Weights of a small GPT-style language model, trained from scratch on English Wikipedia: 13 layers, 4396 steps.
MLP neurons of a small language model. Each row is named by its layer, matrix (gate and up: input weights) and neuron, and shows model dimensions 192-287. Each number is 128 + 24 x the weight over its row's rms, rounded and kept within 0 to 255. Numbers have three digits each. A neuron's up and down rows have the sign that makes its largest values positive.
A block is one neuron, or neurons of one layer that tend to fire together. Before each block is what it responds to, as a language model described it from the Wikipedia text at the highest values.

Reporting verbs after sources
L4.gate502:115138122125121107104121137144116117194134092132118139161178115149185150175119121121148131132151104092182126152139163178122142144126136098112103184100131136147132151099113135123120084160128131159121120121131104131096122132114139143117117135135161130121143115124144129196133164141128077193
L4.up502:153119157165138137119167109170110141117101092135122089124124113152171157139122136126160158126107106106100106148117176109116146122113110117117062137132148131158116102129138146178155099159118112154117132089114099132109141099152133110131130106098112079085116109123128127138113080058176107133

Clause-opening "as"
L8.gate155:100101190147143102117109140128142113093143102137155141158154090174142120084125140115130087181130145121090091130158107141106115142105075156127122136147100178124094145134112119094149102119123090119138125126135141122154094165122158135147126147136105161106111123150135125104144153122121088170
L8.up155:137085123146165094120152105128138191099156124131126118156103127135114141124116127138172107100092150141122112150136121132174127147114134158150162110057120158149134142147132109162099149132106155126127154154157159094132135136135109103133147129105103128109157107110103149122194143141133095119
L8.gate230:078145164065128136118119156083100150148136115124107107163057142153108152131123151122143094150111126168110135088135136071124129155156119169125150147153131121136100118120133119118101127094121165130124118165119159084128122135162131087107092124124124115124132106140148080107090110131132129134
L8.up230:116165140134118126134128106174103114147145121135122151133126134113172129133116157146098118155160136176110137166183084155135107154130107199126124112130132075121102158134094130156115107165120085104149190103148109091138142122155108146098163118101129153163137102112142137142140072113162160077
L8.gate261:117138156098117125085157098125129148129152166117161153192098136113130151146084142128104081125111113120150118132096132148142155188150099103160096129114131108150120154129140125122126136060142152135174136125095139115134101144107122095115128109165134104157130078086155134156175132145111121158
L8.up261:152154125164146127154122124129102112137153106165075124113136151172147099125126112106145111120154124149153157110095151174188155114150124144154101147143125139114102157131142098096117119163124165167114134145144149140147148145108108100086122118149105108121110107128061145109069074117147135114
L8.gate409:150132146126122119147123128094146096111113128157184170102128132139130143137114165096146093151092130114134117146143111107122141117094136117098090091116103114105138100139141137148089108141114106075121143123153128102150149152141181126111119111158064138110140107151130113107170158153104159146
L8.up409:119110148143160134132099127124152132138133171115092106153136150140131143106158138114109097136099109124109161134144147185126112144150145105130099148126148136119079153129129136133138139157108106129187132143109104126171120109157174105098105064121161096139115129100149101123153149111116121124
L8.gate429:109126155133120127100086152106111151106148105164155125144140118139168107091128152147118161130091175100141162099143133116122099137126135137122136132132108119116118135143123106135144121168077138097140117122158121159115135156150120172090148169108136161148161133177127151158149146138091158087
L8.up429:103084137139153144113103134120118164129122133114155066081096136128121120081155113148145133091102087153125130135185149129138120106183174154099116155105134116168116133121139145107131157122130100126110106165096132138153128093130144095140143114162116065116148127147081172098174132097125097169
L8.gate615:163147114123120148112143146132181149158165143130103141150127134124089124152117088139143102150119132160150124105096116112107108104146083088137147141156110123114138137139138160110092147118116135123102102190124131136124147134153133088126090109105139153164143135149111146109138150147148098139
L8.up615:148137123107155119119145148156115133128132106120171129156143117123104107148120084123138138094135187098128130114132123149136135137117075109131126140091136140138158095146136131123106062169113129115161155144114112097135135163119115110165148146111124120102113137106131153105162120124119085137
L8.gate746:130115136125115112144132091144119130107114140155112120091132141139164124111147150081152158095102111150111158137151130145155143110148129172132138144089143114122105097178113114151108152134098119105127098183136099160133126150165100133150115095112106137111174201116115153139138110153056145114
L8.up746:159113117121153136122124106128149160120146145149145124078135112128150152151105106106082101161119159113177125182112119161122122090120110126120143160133174124108127181136106116143101146108096168135148127102147151129131115135137127174102134112155103142095135128114091143156164111097111107117
L8.gate763:175151141101137125086108121085161136096154104144148107102138099147145117113064171123139146131129177151135095137118155113129126148157122099162119145106108146123139163134131114169109160167141144069167128103143090123155110156140167122112118126120144190100149126142167120114151109134091089165
L8.up763:074137128080121128123126068093110143169145167110164157160153085146178123139155120112115166119105144108103147144160119135158090093109135123129130103155135118167094155128143143141110105130110142140101111157129098121143106100170127108162112158093098107149183124136147115087128103164134108099

Clause-opening boundary tokens
L6.gate72:158129150145139127107100106107136130179112141150160124119109158112118124146139116082116137131161144167128089175088142175138111083130105135102164134155147090099101142147128106134149095051079139135144181091142112143124096120118156105143118096089153145153118101146191086132117123131144067134
L6.up72:129135135119142158167107155170142102184139131177120145084172106127104103132160096155125100159122183202152131118112139093108122115122130111100150133167151110129136120116123180135150124128124091107126164111095132101126070102109145130150108152119156132111131143158135105143116129094131069105
L6.gate188:145067159121115122119121127134097126141118119119133068114083060163105112117143145125139141122068105107157128153112107132161100139122133124151133145128112128118104122151152090165123115085113136165097125121081091149117105124118089148114168090077109095125132136174142110122108124104117119100
L6.up188:113140073098171125042164163126138126166094108122117094162159142118154154145106114174136108148142100097096092148142125138090147178143150090075131137133111113096136163137157163125145094145120120136138128056120158138138141129135110130131071127124092109102129150088153117149169164111152084159
L6.gate190:090127153103147110129108131151113116190129151138147116145148097137148133152134122115098127138116140108161089128124123114119139109115113134074115161122096137175101132159141116113111166118128124139131114140122135144104127087090135098112154165172100108134089104103137162114142106119163151134
L6.up190:131145082127143085152098125111141133130159103129102101137144122100076101108099111115128128136159072152118107149128143130157132151147120145147113118135111119121133110133133129151105155121092115126156124078143141162112112132141200097158098123118146088140139124195125155145157166122118109126
L6.gate346:127134100097146128085113170126117122171106135122149094112137141117104119130095152174129088144099130132150155156115156099095118151088127123120145129101131114110104159117138088160140099093127122103141165122158122120158135113136143100135113090126145137121140131181161145099113131113119117103
L6.up346:162133136148109071156116140125132083162087132134096153098116133131145134108122132102150103184117082144113137174112140137145145149120139092149166154148123153163145115158138132137125166099109154135148150134107115133091112119152147136142098152088125152126164078137189132105169147120104144162
L6.gate358:149107164168135151129120098138163173150112143141132138112121129139131127120093143138150139139118129137145104167140168127079087184115072120144141131142146112091124147119110101148128136127086102126140150129150094142120109111069084116144124158156120174111125131115127126168158123095138132124
L6.up358:187104075132105152095139144137093141150147088167121121114151122128106144124084124102135125101167153139093126111143096075132116149124130112102140142107125136175124163112110092134122121133098112159157145139089106150146138111129093148132112138130158098120113158133141095133143110081116162134
L6.gate380:118141101148147164079120132169131142119115139126084112131127150139159096118124141085121098123168129145100117132100139120119107140104100088097103124107103117092140118163134114122105138104152072135141157102119135096107103141118108142114104171093087146126121133104124113157116130126173137145
L6.up380:107107084092121129125077148101090092144173154117149134101108124130174137135088149151153123115136135175152099105125096129141124141092130123093098137161141140083127111137107124125128125142078135150139139101129104159142109105118109118136087150149174110143128116149168117148158128116157128098
L6.gate408:121155124166113087080115092127140149159123110100162124118126178148142140124128110140116130119162114138159146134119145116125092100123110121183127137138101098131078138163180090185130131139125110114147086126154112166093115138106146157163100119141106114132109106132157158099136126105082096114
L6.up408:110118126125156145130154093135061127132117084132142117109123105127091147133128151144200102120123124123109102157104121131122134118152141118077138126087138118091146111133146137130112138137138140070133151072155137135113144142110084130121109109113139112100169149140142110127121085140126134110
L6.gate737:117116120150162101150105101115113076142132121117112134091092091142160137123139089107118158125110154153116088144077095144113138140128097137097090145154148129111123097148130136137126124128129150136134131122119091172124159134138117164154172142114125128124095101169101084166147179119129160150
L6.up737:080072126119144116153108145080120127171112097108134086084115106063178138139147134101100117131125141152132125134125110144099133126118110114092111166100122155118132132136137116099148105145114133157102145106105118098126128154158140141121090162143138110113094141142123157162156154109115142174

Paragraph-ending punctuation
L8.gate31:147168115102092159132145137119140119142147097102126104119115118098156101143125123089139127117148155127160100139123116134164144152152114113137162066169126108127151117109150114147186140105131134141174102170096122114099135156135110123129045129131046129168144152113093133105127135131141172128
L8.up31:127151116081127108118118125112130124170129139129152115130109100121147124137143132125106143131144160149130127117112148137144126148143095177105112132099121121139117091064134160139130138152149108178116143118105144149107156123147103099105151082127134165150127145127157113110139153135144099128
L8.gate171:112132174130109093122134124093155076131128118099114101153134119151110152094148171115116110122097117119141136138124118107128079098166096123097150152152108163153099153142114088143125137157138117123141139126114105113115138071123180115095157114156097098121153139097138154085142112153139124128
L8.up171:123139083107133140129132112092113162109143117133162133110139131121107094155112132115140123143173173113139120100158125137135118150127103095144163110117114132108109142077135110106130144126137141118140143146133150101119115116122082119135142112137089163154138129144135143114123122162130097099
L8.gate262:148125112119152117117192129143119130135101145140153163124155153132139101142128107119134115129144148093150156157146117136130155112115107150146126106143153145153134160114115169149125092092077108117122100094146108164128157163158089163102075144170081115131162126111143140123154164147124157124
L8.up262:137131162123128116131076144147144135130122115153124107095135130125098140146102166133082141170135161132066117168096136151161158090162089142115157101144164095109118099109165117109101168138145094194145108111097102156105161138089135077142153116113115147142149123114110139113107107151124143097
L8.gate402:126127160182106127110167129153112121100144137160143100120139147169103136153107091133158124176100188078158108181123142128139170126109160134140123139126100159150178131083167135127132166193098108109165122121108122147118132142138114094130129155092140123139142076168155102118134079131129132133
L8.up402:127095120110108091137126140131089165161146127130113105153138131106110161162136103130130120116156136107122123151090078098089098152132122113124129109125137113092160106137136125126103133112136109179117165129129153122125133061144113089176161179147107122112122136104142154140136148171141142079
L8.gate528:170147122160117144186097136128104108142147138115179138126149130128118144108175146093111181142125164093193127140138131134094099150149161101146113158131120078117092163105127152151139147112110127113095164080136117125155198083125129157128093067123128135156104075124140140149146092124148108111
L8.up528:135142123107121126141172099095105156077139142157136144132135134132150099102118123163116138179132116129139129142116100145121090100121144195144119171089148141093122151109100136087134160124151137139102085088116132091136099104145116111124132149112179127131068117165133139144093131149110147140
L8.gate584:112138131131117160114122166140116158079165146132106087141076141132093125134107140109104126093176150097117185127105154124143117153105134072116107111109166155111110114131075094124140159123109103129134092105163092132095157132132104117111109125094119144118099139146187122103145161148120140123
L8.up584:084174096122117154089121151090144169143152154180146122073119109145170170139121095126131080114134096093126141104147124140125143112125127126113141154153137149115102117136135133170122089120142116124174125102088099083096116128135104087090126131121137128149099095131140118139104087145102133100
L8.gate773:142171145124133138091137140114117111135153134168116113110057130162163089150137107121140115112105087106151116110117142138161123149179106137132141125135102142132171098102181107129130132137092111105155181139096122122114168176128121076142103097119127172155121099127155126093130108140110108147
L8.up773:134125131147087113118113167106114120058144110098109100156114167144119143122134116142142146094134120114159094141143088139145186114136109096143139134116116098182105097156132107121159132127165124108162117162106138138105130159181110101117145140129106186140115121170123147123111118142105098143
L8.gate814:138121113164146091130118150101138142170128105147125103102095129112152128051146175136130131133150119125186143182113140141114143148145119102149106143121143131150087152160138143141119122161095130134113126083133145100168127145123110110106113091095147092167103100111136149107156127115129142091
L8.up814:138176072133147113118089162132152166134113105111153158139112101119135102138092112149147133119148111153128133069148136109132165152146126107108161159100158147132136134094126137089137164120107171126117114084112085126097112164155131161112105117127119129104114145142108135151104157115146148088

Paragraph-ending breaks
L6.gate55:082136127141112123145112103112133124141136157104139113075113122156136101110111092099131104182141111110127144153174095093138136133154149147134168103122089077155128143109154103094114142157140143128139139152118145119103134141147166120144170115120148120141091078157124145114119134121121077106
L6.up55:150099135157129159102115061129158058130098167200110134110088122120129125157110126137151103148110116084144110141164096141137098101107135147129126135142121107125107153111110137109119082155139104122152128125142083092094129130130145127147096124143146105127149129181143130136113154101108140080
L6.gate243:153144099102144111145153112129137156151130132133100133125124134124172138151102131086133117150132124113153177132119138109143142116123111071116122159141152120128084158128114084180135155187132125064129132151138071171129161103171125093126157124101147115145159159128106128107114099113122142146
L6.up243:156157148152132130143171078111138108108105096152157125101109160109113110105121130097126124162111151103094154080099137120109104143137139067088125093138143124140118108099078119139128137181144108116096119146139124123164150122144139128156144100152153148108141126127089113120108101165142176178
L6.gate328:109121137126143138142151110143187119087125101153109126119130121093130126133143120090137128129144152133097103148122127103092133169170105131136144098149146176116118115154125120118120142109111127174151151086096115100120168135166103183075150138129119084173111088137123114139111147101110122132
L6.up328:163140155084184117136122112095148129126157115141115123152099125155099126111137143126139098139120182118149124124103138131156123136113107072139199123149139119099151115118104131081095109124127118124158146105122097120154117082146119113123121136149157090127129090142124162140117111089097125107
L6.gate434:143132096119130139130113077106132103156120126093125070140109108160123103090094120113144137094184142118138107173112156090100104111123117121122131170178109095107099127161106133114099113179090119154116069134163109129153111149115099124132138079134150131155089124116124154116153144114129148117
L6.up434:131113084121148140120121114128126076168104130139098120127170101104133087133120122165141149130128113102138097138122142121139107118116126116160082117124113101068149128126129140104107105154085122183133120099114097125117122103121126120154179120184134145157113121099092131142150116114135115126
L6.gate492:147110107111119135126122161127108162160107096074131139066114144109123099157145164160142136091144096120135116097121117089080125110149102143114155132191113182158110134134139152143113183129108127130158112136138118102172174129110066107108146102104122132165130150104098129137124160116097151164
L6.up492:114119091119126146163175158161120154148118117110150098083111148177131100091142139120133167143110136132125165071123133121090129115110082115140135117179121182093142092115114146145108147093134081121179094124109146130117176144156124110134108122123155105161139143119105148179101118114149126116
L6.gate678:153125115149121113122138082130155107097155099154125124107119137088110112081094166124114089148146134116140138149171098145143126152124096118126102113137160138152148138075110157113126102160124157142120118127137133154107145124097124129091139090143097105145123092148105135106107111142115128135
L6.up678:147143124147123114150128087155183082131134113131108086132132096110115139079134155118108106167206172134134138147111090092124120104166119143112135137117121111139138129093109126146095125167132134168150135133123111145127122122130112103109138128120125096160110103127139122150102134136085114146
L6.gate813:092110127148124141116151147110142145100138157156125106118143117134133164135069121129127105130147170119165094142144117091143125100115095146171146136125170094187115133051090081110103123139112100127153103122112113175124125128097158149147124124096143139149172109146071117092123124167115142161
L6.up813:073119140128114126100102105126130152138140114107089139142115089145102095107132118115160162102095138122141155150087090145106172105132135073159127127121125097157143105102154141110139148135164125083149116093138146116145163134149146126125062132125116142133169131130122171132107129100135142058
L6.gate822:176097134132108082120169141103080121118156156135123121134129123104098185096148159157063139150110127121139115127113166135142108112111134107130121102064107140124109153124129123142119152143177131146145106134147139131135126132148134133118102126130143146155159118093137119143110132102130116149
L6.up822:137107114105175152110093111157132135140091155132177115155139157157100133127099125152123130155117124144166104140127135159111114158111127156119120104196156087085148097118103125116152122112096146153161118154128116151097121116087148149170172121122091156130095161134147143121070143150090162159

Function words, wh-word pieces
L6.gate161:133144101167161092122144134106155090124165116134117088147141098109126117134139131159119140134164115134189138187123105090108136109140158098115143122118114150153139128123138132102111117127127113133136101128107086147112089090125142159135142095173126139119134099132173109109152127129143122145
L6.up161:113126134113112162113168098154112158121130147127141091122133107137150117139133118138129116089117109128084163118146119138163130154098154172109152144110122150092114101124185141102116104124078101114150143144133124072111081129113111121142143079101106112128140132107131109112120113093123136138
L6.gate224:113149119117099075141179101131144139119166103084178114120147122108180123092095116107118167151129114103148163096157125126119152138103107118120135084117128121160118100080126142124087154174130118130133139180093138098115099117170140144117154140130137147101100160116103154133187140156135149144
L6.up224:126115112141106123131114150133122123123127144114116096135144123181116145101108123096132127138148137106147158107136132076097131096126147084153106125141117116149144122108152168165104155050098117159124135161128084134171103157138126133154069139103139098110127128121149135165127103173113113132
L6.gate252:124136112136155156173149156105187134165156117162118125139107152116104171195144102166143140145124121095141176152108100123092102112159170144148122147152135132161099168139143110125117100138134127145155106150112110144113112140104162139135099133075143118187183146089142140130126129136143142101
L6.up252:149135121111130136148117156122163157157131151126125136150121124130135154123153116142184119096120093105151126096111119094181134107177138100136125165139137085136133162139144124122178130148107158140104082156099134107130109171135176130100142086123106103149079121103176102098154133157138122084
L6.gate315:124110132159154156163106139090096100134144111129127111085108134142177091104138117132114106146106117152147116107148104130116156121110142161130112125098156105110109122096066162088107117144085170062186105143114086157098118162142151133135130043133149120093145104146094087089141117101142123123
L6.up315:137124144121180147144128111142125103138096118108160113145091133128129108128148132137124107113140103152134110166144153128153160128119135100115166131167182063154145084063149149112123139166165100143134095177121116134191099164137130100114124086144118140139114140109135098118162161141156134137
L6.gate614:105094166126107106109167085126133139099123116143158104071092169119142083119135157133076137115092122098154139160141121101082068118134114129124110114105131107160142118127129122080127106092061144107126124136147153111138140145106107142120134096160159157119114139166114146148135133124114113111
L6.up614:119123118097112137149072135130145130129155111134120118142130125123110101127109113124117078171123150137136160171112114132121144115147104084123106175131127077145112100120114146158138153133174119103111157126127142166126136103120124120109122115128161133107115152148130139130163113123157109151
L6.gate695:173140142111104100117149147098135098139126092114163137101117139151132155092141102104118139143128136137148133123144131091099105160129153102104130149098150164133123145105117102104137133139116139110106105149145120143119099111162130135114120124079132085119135129086170138173138099161150102225
L6.up695:163162116113106124158154125126114147148154133089118094127128113126125131113104111088118156146109077164131175135146122100104081151109173119136122103107095134121109129140106089095078143134105108150119080132137134114114097154177123140114139121136142128154121095152083095137131134105140145107
L6.gate731:156112144141117131179153133156166115173133133136161123139105133154150186125142111080149076172171123160122141132139102109163124123154101123115112117163147128127133117054134155156123114104118115147156152112120161137154094158176137132109139121162182105125158139102126100151172125115137144105
L6.up731:126097163111124153104129118143126159132106113095129128097130125154160117135115176122156164122143175101110077117148098101124097131156115129163130101095117123144088124113118127131137135135165121066154174149092122125110142116101143138180127113162143130128135132159131101108136170153116185135
L6.gate787:139146136151124188167160126119119127145160144149102152177113130120131139145118126144122143164100138129152134137172109106152169124095124096125147162096089127154120125139121126166114160134108142107182159112099085164149069131110125143148120103126109110112146158112138115116083107112125130139
L6.up787:142102147176126151146115145148134159160108155171128094142100131102137126085130071099131127166128117112099154117136135149089154141142120152106140093131124174150148124132152166156118164079126147166104123108155130118140104125099137089114142146108128074121134132158143112183095126126165115127